MLP neurons of a small language model. Each row is named by its layer, matrix (up: input weights; down: output weights) and neuron, and shows model dimensions 224-287. Each number is 200 + 20 x the weight over its row's rms, rounded and kept within 0 to 999.
Before each neuron's rows, "fires after" lists the tokens most often just before its 100 highest values on Wikipedia text that the model never trained on; "fires on" lists the tokens most often at its 100 highest values on Wikipedia text that the model never trained on. A number after a token or word is its count.

fires after: "===" 29, " ===" 18, " to" 6, " go" 4, " took" 4
fires on: "\n" 46, " from" 11, " on" 9, " place" 5
L12.up1270,200,190,182,190,201,158,214,202,200,178,209,228,183,192,206,199,178,198,225,194,224,243,225,203,224,217,206,210,207,216,200,192,215,198,210,214,170,171,207,208,172,196,186,204,195,195,198,191,179,215,198,181,195,190,207,204,166,239,190,214,201,204,228,211
L12.down1270,222,179,195,219,188,208,180,191,166,194,217,184,194,225,219,220,212,196,195,199,210,197,212,209,200,234,158,261,220,169,226,196,205,168,169,225,229,180,172,215,192,253,216,178,224,213,217,187,211,210,197,182,204,206,175,209,201,202,212,181,216,188,192,194

fires after: "\n" 43, " =" 18, " ===" 11
fires on: "\n" 72, "ig" 21, "=" 5
L12.up113,188,195,202,192,233,214,185,189,165,176,192,217,191,208,198,183,159,199,230,204,202,195,214,193,157,178,219,185,158,204,198,207,229,199,223,210,172,191,226,193,214,237,219,197,223,199,219,227,177,214,179,216,206,222,178,203,203,209,208,199,208,178,247,159
L12.down113,199,153,167,227,228,237,186,216,231,205,180,213,198,250,189,190,190,197,200,211,168,209,227,192,231,203,169,194,196,188,215,183,169,215,181,212,196,184,223,197,177,235,200,213,202,176,205,215,228,210,190,199,198,209,188,203,194,211,176,158,200,171,214,200

fires after: " " 49, " (" 12, "–" 7, " −" 6, " #" 4, " D" 4
fires on: "9" 22, "5" 17, "8" 13, "6" 10, "3" 9
L12.up333,162,163,177,191,213,191,240,204,191,227,168,238,203,202,158,215,204,187,192,184,210,213,210,194,231,199,180,220,208,207,212,190,175,218,229,189,211,213,181,189,194,202,207,183,165,174,186,158,188,216,220,185,195,194,173,202,195,203,191,209,207,188,210,201
L12.down333,184,234,199,160,212,207,218,233,208,221,193,187,191,197,198,217,197,214,225,219,177,181,213,195,231,201,211,191,195,191,189,161,188,195,192,226,186,236,191,215,210,169,195,170,220,203,234,221,190,185,194,246,211,215,184,212,197,202,155,188,193,169,172,181

fires after: " " 36, "1" 17, " to" 17
fires on: "1" 34, "0" 14, "'" 5, " " 4, " c" 4
L17.up674,194,205,215,158,193,202,196,164,210,200,216,181,218,212,208,177,221,195,191,243,180,188,202,209,201,187,190,177,209,184,188,189,193,198,188,222,185,206,194,205,194,147,155,195,172,194,174,214,145,197,194,234,206,191,192,218,192,219,207,204,208,190,248,224
L17.down674,180,216,203,163,212,190,201,209,195,193,192,234,200,170,175,198,239,201,188,196,184,222,219,206,209,203,189,198,184,190,145,194,192,208,189,199,219,185,215,195,195,186,196,209,163,179,200,194,224,190,202,160,205,178,193,163,222,214,214,233,171,208,213,212

fires after: "1" 23, " " 15, "." 11, ":" 11, "0" 10, "3" 9
fires on: " |" 31, "3" 17, "2" 11, "," 6, "0" 6, "4" 5
L12.up230,177,226,195,191,181,186,173,210,216,251,223,212,195,219,196,214,196,228,186,240,199,213,192,170,193,239,212,186,232,199,176,195,180,181,191,205,216,202,192,223,196,190,197,203,211,219,149,208,210,227,184,175,196,186,196,184,205,161,230,195,191,149,193,198
L12.down230,183,169,203,176,208,235,191,196,200,191,207,163,223,223,173,222,186,165,188,201,191,184,187,218,214,199,181,206,192,197,204,182,221,207,182,169,173,199,231,184,187,207,202,202,190,183,233,186,202,201,183,209,220,185,191,177,189,177,187,200,204,182,200,208

fires after: " " 45, "1" 23, " the" 13
fires on: "9" 26, "6" 12, "7" 9, " area" 6, "4" 6, "0" 6
L12.up335,186,191,174,189,147,214,158,216,167,195,213,202,192,224,203,186,184,220,201,227,202,225,194,131,196,203,179,207,190,204,212,218,178,222,210,156,198,209,222,185,244,204,223,169,170,161,181,173,182,207,180,187,192,242,204,177,204,212,189,178,190,191,156,237
L12.down335,173,206,215,172,179,191,227,204,225,217,201,194,208,195,210,206,186,220,179,213,200,192,219,190,221,194,209,191,159,202,189,253,214,259,183,199,209,212,232,208,206,214,189,166,213,200,158,195,209,224,214,193,235,171,211,225,208,212,198,208,193,172,210,205

fires after: " " 55, "1" 20, "2" 9
fires on: "8" 26, "2" 15, "9" 14, "3" 11, "7" 11, "1" 11
L5.up842,178,182,204,194,232,199,194,198,203,207,190,202,183,204,195,177,191,212,218,199,188,174,187,157,198,189,204,223,232,207,228,230,187,240,215,218,218,200,166,207,172,213,213,216,196,175,169,193,184,233,220,159,231,181,208,215,239,159,182,195,200,195,226,229
L5.down842,190,206,214,206,183,229,199,191,197,193,188,225,195,201,204,204,155,220,209,230,227,221,202,167,159,190,239,219,182,201,183,179,197,201,204,189,199,206,209,166,227,191,180,198,182,204,201,200,190,201,180,187,248,213,198,219,209,171,206,188,187,191,230,177

fires after: "." 33, " was" 18, "\n" 9, "," 7, ")." 4
fires on: " The" 40, " born" 18, " former" 9, "The" 9, " founded" 7
L5.up112,180,195,184,187,221,178,191,192,227,202,211,213,187,194,214,183,211,213,194,144,181,191,162,195,218,196,223,211,200,166,195,220,228,235,166,205,234,194,168,186,214,239,219,185,201,201,213,191,197,185,194,195,177,229,178,174,195,199,195,172,165,211,202,198
L5.down112,194,220,188,224,187,213,203,183,238,216,184,209,227,200,235,227,205,240,232,190,201,183,208,219,202,198,213,222,215,210,176,190,209,215,162,247,193,185,191,175,209,212,203,221,196,197,193,212,196,185,159,188,209,216,211,188,201,219,224,207,170,180,223,195

fires after: " " 64, " the" 7, " \"" 4
fires on: "2" 31, "3" 15, "6" 6, " after" 4, "1" 4
L12.up1273,160,188,220,226,176,194,180,184,197,197,242,199,202,197,213,173,211,226,217,200,192,181,214,201,192,210,198,205,219,195,208,207,189,241,168,154,231,188,192,204,219,220,190,202,220,206,176,201,178,236,191,215,223,190,209,172,193,180,201,193,185,190,196,205
L12.down1273,199,202,207,202,192,205,176,187,231,175,153,184,183,221,202,203,191,222,235,183,182,178,213,218,209,166,201,200,238,241,209,222,226,241,208,233,191,178,207,192,193,171,207,212,170,194,170,230,246,183,248,208,157,218,225,188,230,201,197,213,194,217,229,245

fires after: "1" 42, "2" 7, " |" 6, " " 6, " two" 5, "3" 5
fires on: "0" 35, "-" 19, "1" 12, "5" 7, " U" 4
L20.up413,163,241,214,197,209,193,211,192,202,192,213,172,198,196,187,164,192,205,205,234,188,195,221,172,245,183,183,158,237,210,182,227,192,236,179,213,190,233,192,192,214,217,202,202,222,214,191,195,184,173,188,230,190,212,205,199,191,227,222,201,184,156,187,231
L20.down413,182,196,223,161,178,197,202,204,208,196,188,223,212,218,156,189,201,204,168,206,180,207,225,198,190,161,195,171,192,214,204,223,214,235,200,223,195,218,213,223,203,178,181,227,195,192,187,168,171,170,223,239,204,211,173,205,216,220,203,202,187,174,237,221

fires after: ":" 37, "0" 8, "h" 6, "s" 6, "ath" 4
fires on: "0" 22, "\n" 17, "3" 6, "w" 6, "c" 6, "b" 5
L15.up988,152,165,205,193,196,213,174,202,208,211,221,180,214,205,183,207,203,216,180,199,198,200,199,184,185,226,198,176,181,225,190,190,170,172,173,155,215,226,195,217,183,192,208,200,174,182,168,192,195,238,155,196,211,206,192,194,214,160,193,174,203,183,187,240
L15.down988,188,202,224,157,244,208,187,201,211,158,203,195,219,206,208,191,184,190,236,200,224,204,190,188,191,220,230,180,165,188,174,217,196,196,200,182,206,206,197,192,191,204,172,183,230,224,210,162,272,197,211,195,199,199,206,188,164,169,235,203,200,193,175,192

fires after: "\n" 95
fires on: "-" 67, "===" 16, "==" 6
L6.up199,218,232,199,156,223,190,175,189,209,196,193,179,221,172,214,199,217,211,193,223,214,147,191,208,199,185,173,196,215,192,214,198,206,206,199,205,200,176,202,229,203,191,209,217,184,215,215,199,198,189,196,177,208,168,201,196,221,204,201,212,190,221,193,191
L6.down199,209,181,208,211,202,208,205,203,208,188,224,186,195,175,170,183,190,171,164,162,205,182,174,168,199,213,203,204,231,177,213,187,221,191,196,170,196,241,207,215,227,207,218,238,178,208,203,201,192,203,190,220,221,222,193,202,238,189,209,212,157,216,196,172

fires after: " " 37, " co" 9, " T" 7
fires on: "1" 35, "un" 7, "-" 7, "8" 6, "and" 5, "ud" 5
L15.up772,267,184,168,188,209,213,196,207,196,186,219,184,240,181,203,196,198,186,194,173,186,212,177,201,215,170,202,195,220,213,220,229,197,199,204,211,197,234,167,222,146,229,202,205,183,216,214,203,173,204,216,252,203,189,221,227,196,202,209,228,201,213,243,177
L15.down772,214,214,161,226,170,194,169,203,209,187,151,208,224,230,201,214,203,179,236,210,190,204,178,190,183,201,210,203,198,174,234,227,214,192,240,200,199,210,207,202,220,177,198,219,209,189,206,232,215,182,197,210,197,192,226,230,195,201,194,223,237,196,221,183

fires after: " |" 32, " Party" 14, "|" 4
fires on: " |" 23, "\n" 18, " L" 5, ":" 4, " with" 4, " Year" 4
L15.up252,240,191,198,225,232,180,178,198,196,228,214,207,166,150,224,220,163,227,151,180,226,212,187,188,243,212,202,231,196,171,228,201,200,178,221,228,173,169,224,219,204,227,208,216,211,193,210,222,230,178,188,206,210,234,195,236,228,207,201,216,184,171,206,200
L15.down252,208,225,207,215,222,177,210,211,176,188,239,239,211,224,194,180,186,191,179,239,182,217,218,186,160,191,220,192,170,210,232,181,188,234,174,214,178,184,206,197,223,218,184,186,172,203,215,170,240,245,201,185,181,204,184,180,154,179,198,226,213,177,188,187

fires after: "\n" 36, " to" 10, " f" 5, " and" 5, "," 4, " of" 4
fires on: "\n" 35, " re" 13, " his" 9, " ad" 6, "uture" 5, " app" 5
L15.up881,193,207,202,175,231,178,210,202,192,176,204,176,222,192,218,195,222,202,264,199,216,226,173,167,219,239,204,190,191,186,172,240,158,213,197,234,202,173,195,215,189,213,206,205,235,214,215,211,190,188,190,178,176,221,196,186,208,204,234,190,224,158,198,206
L15.down881,212,223,261,210,160,217,166,214,196,209,178,210,198,241,197,206,173,201,226,193,209,221,205,192,197,191,218,182,194,220,211,221,190,216,178,184,207,192,213,194,176,208,175,205,196,201,202,193,190,195,184,178,177,230,215,210,207,170,223,162,198,222,146,220

fires after: "6" 19, "7" 16, "0" 15, "9" 7, "2" 7, "5" 5
fires on: "8" 20, "9" 15, "5" 13, "3" 10, "6" 6, "2" 5
L20.up64,199,167,186,176,153,187,198,179,220,182,190,206,182,225,195,181,197,183,217,188,215,208,204,190,193,196,224,170,227,179,171,212,183,193,194,170,191,203,203,177,181,207,204,196,190,184,235,205,225,221,217,240,193,259,197,197,203,194,214,204,187,192,179,189
L20.down64,214,168,222,190,225,210,218,204,211,231,207,239,240,199,222,204,181,196,239,161,172,223,189,195,189,185,206,180,198,231,212,208,202,203,159,220,196,156,182,178,192,170,223,203,211,211,179,198,194,199,197,206,186,211,186,185,210,215,182,191,211,216,224,179

fires after: "==" 34, "===" 23, " ==" 9, " ===" 6
fires on: "\n" 69, " signed" 5
L15.up613,205,221,186,220,181,221,208,198,252,203,217,209,147,209,240,220,168,226,230,186,198,224,210,186,187,181,191,198,202,201,181,209,167,211,179,219,176,214,190,204,170,211,233,212,192,174,193,177,251,202,203,210,197,242,180,179,171,224,212,189,166,212,205,218
L15.down613,203,191,232,178,144,204,192,207,210,222,226,170,193,207,216,168,187,200,197,198,196,191,229,186,193,218,225,204,195,213,190,198,169,188,200,163,212,197,213,212,224,206,175,178,192,201,204,186,204,190,177,198,213,243,198,234,162,182,203,172,223,187,176,184

fires after: "\n" 39, " c" 10, " to" 6
fires on: "-" 39, "ounter" 10, "+" 8, " pass" 5, " attempt" 5
L6.up405,218,181,196,158,171,233,190,209,218,233,217,149,182,167,183,222,209,202,206,185,245,227,218,220,193,218,191,212,215,219,183,220,201,206,179,172,180,194,223,204,220,203,230,205,199,150,206,206,178,198,182,197,211,198,220,146,201,221,186,190,225,222,213,213
L6.down405,194,233,199,221,205,238,204,205,214,225,173,201,197,182,188,215,185,222,221,191,220,221,214,227,202,197,226,215,184,198,176,203,147,224,214,180,202,197,176,149,216,209,169,170,200,210,226,170,182,196,186,190,207,209,211,194,182,198,197,196,213,216,213,187

fires after: "\n" 28, " =" 15, "==" 10, "." 7
fires on: "\n" 57, "History" 6, "Career" 4, "lected" 4
L5.up200,186,201,173,238,212,186,223,195,192,219,190,184,217,180,171,193,228,187,178,204,168,209,231,187,183,224,188,182,219,221,208,202,197,200,243,204,172,185,220,180,218,217,211,153,190,185,198,221,172,190,244,183,200,193,216,202,221,201,170,179,192,211,179,178
L5.down200,180,202,195,183,216,234,187,203,197,196,188,209,231,203,175,174,186,173,199,196,191,173,195,229,179,191,211,174,180,206,187,196,235,211,238,224,177,212,161,214,189,232,223,190,191,211,222,168,200,194,213,209,201,213,205,166,212,216,195,183,207,213,204,198

fires after: "\n" 41, "==" 12, "===" 5, " No" 4
fires on: "\n" 78, "." 14
L6.up279,225,184,175,171,226,225,209,161,203,195,184,211,184,147,203,212,140,205,217,189,196,219,201,180,188,208,210,207,221,176,192,223,191,214,182,225,217,209,245,180,212,216,212,195,209,237,231,204,216,197,203,187,231,201,180,202,164,203,215,171,202,211,219,236
L6.down279,196,200,219,172,195,204,208,218,191,192,188,208,237,204,238,221,161,204,214,218,229,198,200,206,196,196,232,197,216,206,196,223,219,214,195,201,207,215,198,227,209,166,202,207,224,212,220,216,202,227,214,192,188,189,217,204,200,190,215,193,199,191,171,272

fires after: " " 25, "-" 7, " (" 6, "–" 5, "ummer" 4, " St" 4
fires on: "2" 34, " of" 7, "ed" 5, " w" 5, " more" 4, "ing" 4
L20.up161,205,185,220,181,204,194,192,191,203,151,230,196,181,192,208,204,197,217,211,222,213,215,237,196,188,185,174,192,194,167,213,182,208,151,215,226,203,229,211,192,206,195,228,175,156,197,175,180,203,192,210,192,190,172,201,194,220,189,242,204,182,200,173,217
L20.down161,176,221,220,218,194,202,202,181,217,186,174,258,173,182,165,213,230,164,206,206,249,202,207,207,174,242,201,176,192,220,234,220,209,227,199,231,176,217,191,200,212,163,185,215,169,164,158,208,208,171,234,170,195,197,192,211,196,209,196,197,169,209,208,199

fires after: "h" 17, "ath" 16, "th" 16, " She" 6, " th" 4
fires on: "l" 27, "r" 16, "ion" 13, "b" 6, "od" 4, "le" 4
L17.up815,200,212,222,206,247,191,222,219,214,204,226,240,197,232,201,180,185,197,165,211,193,226,204,180,182,193,197,169,178,211,178,211,209,190,163,178,190,229,193,174,223,197,238,178,230,175,191,185,192,219,185,205,208,211,213,235,214,208,202,203,221,171,214,206
L17.down815,186,203,185,203,223,198,219,199,219,217,246,209,180,182,199,211,188,225,194,182,174,176,199,226,172,199,179,196,193,151,223,206,214,191,183,198,198,219,225,210,222,208,180,175,216,228,171,196,162,199,216,204,188,195,189,241,185,195,240,174,177,215,208,216

fires after: "1" 29, " " 23, "2" 7, "0" 6, "8" 6, "." 5
fires on: "9" 40, "2" 16, "1" 15, "6" 8, "0" 4
L5.up249,200,170,188,186,236,209,197,199,198,196,222,174,224,215,206,184,220,180,199,172,192,212,212,193,192,208,215,199,200,197,195,182,188,203,186,224,202,182,184,199,192,191,197,181,227,170,183,201,184,200,211,173,234,217,202,194,209,164,191,216,215,199,197,205
L5.down249,212,238,195,252,172,195,219,198,194,189,212,204,181,190,218,213,180,187,212,226,217,185,177,186,190,215,205,187,199,176,190,199,173,171,177,214,180,203,213,208,197,189,198,151,196,207,206,184,204,228,181,181,225,217,199,192,233,201,195,212,211,185,222,222

fires after: " the" 28, "," 13, " in" 5, "red" 4, " |" 4
fires on: " United" 42, "ited" 12, " Washington" 9, " George" 4, " Bern" 4, " Haw" 4
L5.up228,196,156,226,243,170,213,181,205,186,162,217,182,184,216,216,215,201,195,184,172,168,209,224,143,195,211,226,206,201,222,229,186,220,210,165,205,206,196,186,213,234,208,188,176,151,241,214,205,193,200,214,218,192,234,189,204,202,166,182,226,210,213,229,173
L5.down228,185,181,207,192,205,173,229,215,229,208,217,202,169,206,190,218,217,210,249,229,200,203,196,255,166,232,195,209,165,221,171,179,200,217,192,183,191,207,163,219,213,175,192,185,131,217,235,171,222,241,188,195,206,244,178,189,205,194,203,180,197,220,194,191

fires after: "\n" 49, "ley" 6
fires on: "\n" 54, ")" 19, "The" 8, "ball" 6
L5.up41,191,184,189,192,212,211,229,165,223,159,196,192,215,201,183,224,197,192,219,168,176,196,179,189,211,197,180,199,218,179,220,214,214,179,178,250,204,197,212,207,199,221,182,186,174,213,202,234,204,212,204,211,205,207,225,199,184,216,188,193,193,212,180,205
L5.down41,198,194,223,178,192,197,218,189,211,206,198,210,192,228,223,159,199,153,225,207,210,220,206,205,216,178,187,229,220,197,247,192,213,202,178,201,177,205,165,192,210,226,207,189,179,216,202,208,171,203,229,200,197,229,175,221,197,213,187,218,187,203,173,239

fires after: "\n" 65, "==" 11, "ist" 6
fires on: "-" 52, "|" 15, "History" 7, "ributed" 4, "duction" 4
L6.up171,224,225,155,207,169,211,218,209,179,208,218,176,185,180,227,189,182,203,193,202,187,211,228,181,202,223,193,221,203,176,227,212,207,180,212,212,213,202,213,201,198,176,241,201,191,213,201,239,176,227,192,193,177,210,228,203,215,184,232,183,220,220,218,212
L6.down171,226,220,202,206,221,202,218,191,187,215,215,181,176,216,196,174,218,215,210,200,201,197,236,206,201,223,213,183,197,193,209,191,199,208,198,208,230,178,188,210,157,165,228,187,204,198,212,241,205,192,212,211,195,194,225,171,226,192,220,148,209,200,206,217

fires after: " " 27, "1" 22, "2" 12, " in" 5, " the" 4
fires on: "6" 23, "8" 16, "0" 14, " pro" 9, "7" 6
L20.up1001,171,188,205,225,191,214,185,222,189,217,202,197,208,212,203,159,186,191,182,206,208,178,203,176,224,173,234,171,202,182,174,198,243,233,202,239,190,178,203,216,204,215,218,194,188,209,205,198,194,160,209,223,206,222,188,161,221,224,211,218,200,189,188,231
L20.down1001,188,193,216,191,216,226,219,196,203,177,173,196,178,219,224,203,191,196,194,195,195,226,207,159,186,179,232,203,187,195,205,187,174,223,203,238,184,213,255,194,203,189,209,176,209,209,201,178,184,182,227,196,197,182,196,249,165,203,182,188,163,216,166,219

fires after: " " 19, " Candidate" 13, " Party" 11, " Team" 7, "1" 4
fires on: " |" 66, "0" 5
L15.up38,235,228,205,217,209,205,195,163,184,196,195,190,220,173,245,177,219,224,175,192,217,206,200,179,206,190,198,196,183,178,187,202,187,233,187,184,230,204,198,201,156,162,223,199,235,215,189,212,183,186,201,218,191,184,202,196,199,181,226,221,182,192,198,260
L15.down38,207,199,165,187,211,197,226,177,188,213,189,228,206,209,198,166,214,190,216,175,199,242,227,172,193,225,200,205,196,207,186,183,232,216,215,250,224,203,174,204,184,168,217,234,252,192,166,193,165,221,206,160,201,170,177,201,154,233,195,195,196,222,247,196

fires after: "\n" 67, " career" 5, " life" 4, "Career" 4
fires on: "==" 76, "===" 23
L5.up1174,189,216,182,195,198,210,232,224,207,163,216,190,233,216,200,209,223,198,226,185,195,152,231,208,231,204,187,231,192,218,210,201,205,209,246,179,224,169,188,221,191,218,195,211,224,176,189,182,224,199,225,168,209,204,177,183,213,178,203,201,183,229,202,200
L5.down1174,193,245,222,198,193,197,209,256,190,171,190,180,192,181,162,223,220,210,182,209,200,171,202,193,202,242,183,203,216,188,241,231,212,189,227,202,213,207,218,191,190,184,187,202,198,188,208,192,226,214,223,175,205,223,217,210,194,166,201,204,146,219,190,183

fires after: " |" 67, "2" 6
fires on: "\n" 66, " che" 6, "." 6, " by" 4, "–" 4
L6.up293,193,206,198,209,176,173,200,182,226,203,218,191,182,172,178,183,205,202,184,203,206,191,198,229,191,254,225,181,229,199,228,243,198,202,216,169,202,203,194,221,166,228,230,212,217,197,215,185,195,207,211,200,231,185,197,180,230,206,192,247,201,172,169,226
L6.down293,219,204,190,221,235,149,183,165,223,219,231,207,174,166,175,189,203,206,186,221,239,222,188,192,189,250,213,197,210,190,218,233,185,202,181,166,174,161,199,230,189,219,206,196,221,217,214,187,174,188,189,204,171,177,196,214,199,170,207,232,208,179,197,238

fires after: "\n" 64
fires on: "=" 50, "|---|---|---|---|---|" 12, ";" 10, "|---|---|---|" 6, "|---|---|---|---|---|---|" 4
L5.up444,183,229,184,178,198,201,178,171,213,185,199,213,202,202,201,170,210,182,211,225,217,193,179,217,217,188,204,184,231,232,179,187,214,227,227,197,202,187,180,204,171,211,218,192,173,192,164,192,206,198,202,234,187,194,190,247,211,215,184,184,243,209,199,187
L5.down444,174,195,153,211,186,212,217,179,251,217,209,167,194,221,219,182,199,215,216,219,197,170,204,219,246,189,202,181,221,211,204,231,216,218,201,214,224,167,225,221,205,189,210,160,180,189,194,221,206,186,185,228,165,227,202,243,251,198,219,191,195,210,200,196

fires after: " the" 31, " f" 10, " U" 10, " |" 7
fires on: " United" 40, "." 9, " Democratic" 7, " public" 7, "olk" 4
L20.up1006,201,190,199,226,223,203,232,172,200,192,202,181,197,218,185,228,218,198,223,206,215,214,227,179,189,250,208,195,188,200,232,207,196,227,201,198,196,174,219,206,197,199,173,211,196,208,216,187,162,178,222,199,179,237,213,174,177,190,201,206,214,217,176,198
L20.down1006,191,187,206,218,198,180,199,206,160,208,194,150,216,210,210,183,207,232,223,173,216,221,223,200,203,213,240,192,201,197,168,236,189,198,200,221,175,198,169,207,181,193,193,179,214,222,209,224,196,213,208,212,195,132,184,193,208,181,220,206,199,218,199,178

fires after: " |" 26, " the" 16, " a" 8, "|" 4, "D" 4
fires on: " re" 27, "\n" 19, "re" 5, " in" 5, " " 4
L17.up522,232,212,240,185,175,202,183,208,191,195,242,195,155,199,186,214,190,232,196,188,213,209,215,213,191,194,177,203,174,208,225,230,220,190,175,200,167,200,206,199,220,220,192,184,166,179,192,176,202,183,180,215,188,194,268,231,183,206,212,203,211,191,220,228
L17.down522,202,162,193,178,226,190,165,209,200,187,233,203,223,230,199,216,206,237,178,218,174,199,185,228,195,189,203,210,194,206,168,199,190,185,209,191,197,182,218,192,229,229,163,193,199,147,218,208,215,222,188,217,220,210,260,180,155,199,185,198,197,180,192,212

fires after: "\n" 45, " was" 5
fires on: "==" 45, " his" 14, "===" 13, " their" 8
L6.up846,201,218,220,216,174,174,209,187,218,195,180,212,206,219,218,186,240,172,194,198,202,194,203,204,235,204,162,233,196,206,193,173,187,216,226,220,202,162,197,236,184,219,230,188,165,237,174,165,182,209,235,180,199,220,215,232,208,206,225,230,197,207,189,203
L6.down846,196,217,235,211,180,198,176,194,178,193,158,204,192,185,182,216,223,225,211,177,186,195,228,221,214,216,182,232,208,180,229,212,211,195,156,197,196,211,216,212,182,169,188,215,196,201,202,205,186,206,189,182,217,209,211,203,197,184,206,228,178,254,195,156

fires after: " " 50, " the" 4
fires on: "3" 17, " c" 15, "4" 12, "1" 11, " C" 10, "5" 5
L12.up891,186,212,194,214,205,191,195,178,190,217,170,180,192,218,180,195,197,197,165,217,181,195,213,157,169,202,223,182,185,196,214,155,192,210,211,185,197,240,191,188,234,196,199,207,188,182,208,179,208,214,219,228,209,189,163,195,205,201,228,174,220,220,231,193
L12.down891,205,217,220,164,196,203,176,245,233,208,170,183,202,197,201,211,184,206,216,231,177,202,172,197,197,217,198,191,206,195,232,221,175,191,229,204,189,216,207,188,205,199,235,230,192,230,179,223,155,197,230,189,232,185,233,187,182,203,189,209,205,178,168,173

fires after: " " 62, " Or" 4, " Port" 4
fires on: "2" 23, "3" 20, "o" 13, "1" 12, "5" 5
L17.up679,225,184,192,162,225,172,201,230,185,156,169,173,191,184,232,239,204,209,201,201,164,208,182,187,210,208,234,207,162,202,190,186,202,184,221,200,196,231,229,197,233,190,205,201,225,212,197,228,204,207,178,229,160,182,205,219,209,242,210,182,182,224,199,241
L17.down679,182,199,202,196,192,166,196,192,217,243,227,181,198,169,202,212,200,212,215,190,188,199,199,215,166,202,216,251,221,232,210,202,182,206,190,230,216,193,186,160,196,209,195,225,220,213,199,204,182,190,220,186,215,211,251,192,191,170,239,175,197,179,167,212

fires after: "\n" 37, "==" 8, ")" 5, "4" 4, " ==" 4
fires on: "===" 37, "\n" 28, ")" 10, "ing" 5, "|---|" 4
L5.up133,217,180,222,203,194,239,198,191,200,190,221,216,190,175,184,239,195,211,206,161,196,214,217,182,245,200,216,216,190,188,195,181,221,229,203,206,185,196,180,225,153,191,176,211,197,223,188,173,226,225,204,192,193,183,157,167,218,222,214,178,169,206,189,206
L5.down133,205,176,216,193,202,209,207,198,169,177,216,210,184,180,130,241,180,190,253,209,233,234,198,204,209,219,236,229,164,206,174,213,233,194,198,178,216,211,205,200,178,199,190,232,183,217,198,203,200,198,218,190,170,204,228,170,203,219,195,207,203,183,229,222

fires after: " " 43, "\n" 25, " (" 11
fires on: "1" 37, "3" 31, "2" 7, "6" 5, "4" 5, " con" 4
L12.up511,204,174,188,169,234,199,215,216,196,161,227,188,210,166,221,168,202,193,208,166,196,220,194,198,162,222,182,232,256,196,215,186,210,202,221,240,228,233,187,215,205,189,175,199,197,202,193,209,149,224,222,182,192,173,216,173,228,199,183,202,212,146,227,228
L12.down511,175,224,180,228,179,197,188,196,229,204,179,188,205,206,217,197,158,261,214,216,192,188,205,187,252,195,191,222,185,199,186,200,215,174,184,205,216,206,219,203,169,199,221,182,164,198,203,191,178,196,216,187,191,213,217,216,223,197,163,188,181,210,161,210

fires after: "2" 15, "0" 11, "6" 10, "5" 9, "1" 8, "9" 6
fires on: "1" 19, "2" 13, "0" 12, " million" 8, "’" 7, "3" 5
L20.up577,228,215,220,188,236,200,182,195,196,210,181,195,210,187,174,206,242,187,168,203,174,207,228,195,195,215,184,188,168,161,196,213,191,203,193,182,173,158,205,202,194,207,209,220,214,218,179,188,227,214,177,201,180,205,233,179,182,200,203,224,216,207,180,209
L20.down577,186,195,233,195,194,220,221,176,201,188,216,215,196,201,221,184,215,256,195,200,214,203,208,263,203,229,203,191,178,190,155,233,205,201,214,204,220,216,216,199,200,198,198,197,188,205,240,174,178,179,161,225,208,219,194,165,197,195,189,183,174,217,164,205

fires after: "0" 47, "3" 6, "5" 4
fires on: "0" 44, "," 13, " of" 8, "8" 5, "i" 4
L15.up1141,190,216,226,179,248,192,202,180,242,194,194,175,229,203,174,214,183,203,192,240,195,160,239,196,196,184,189,175,193,187,206,194,200,194,171,217,162,220,179,201,189,186,222,231,203,249,193,223,222,198,195,244,213,221,243,175,195,219,210,197,221,224,238,198
L15.down1141,219,202,226,191,195,190,185,242,203,184,199,217,220,218,179,183,190,181,218,197,227,216,178,178,218,215,178,181,198,211,206,220,225,195,187,191,216,218,216,182,225,200,203,181,211,214,146,197,186,201,191,213,195,211,184,180,202,208,191,198,216,204,242,196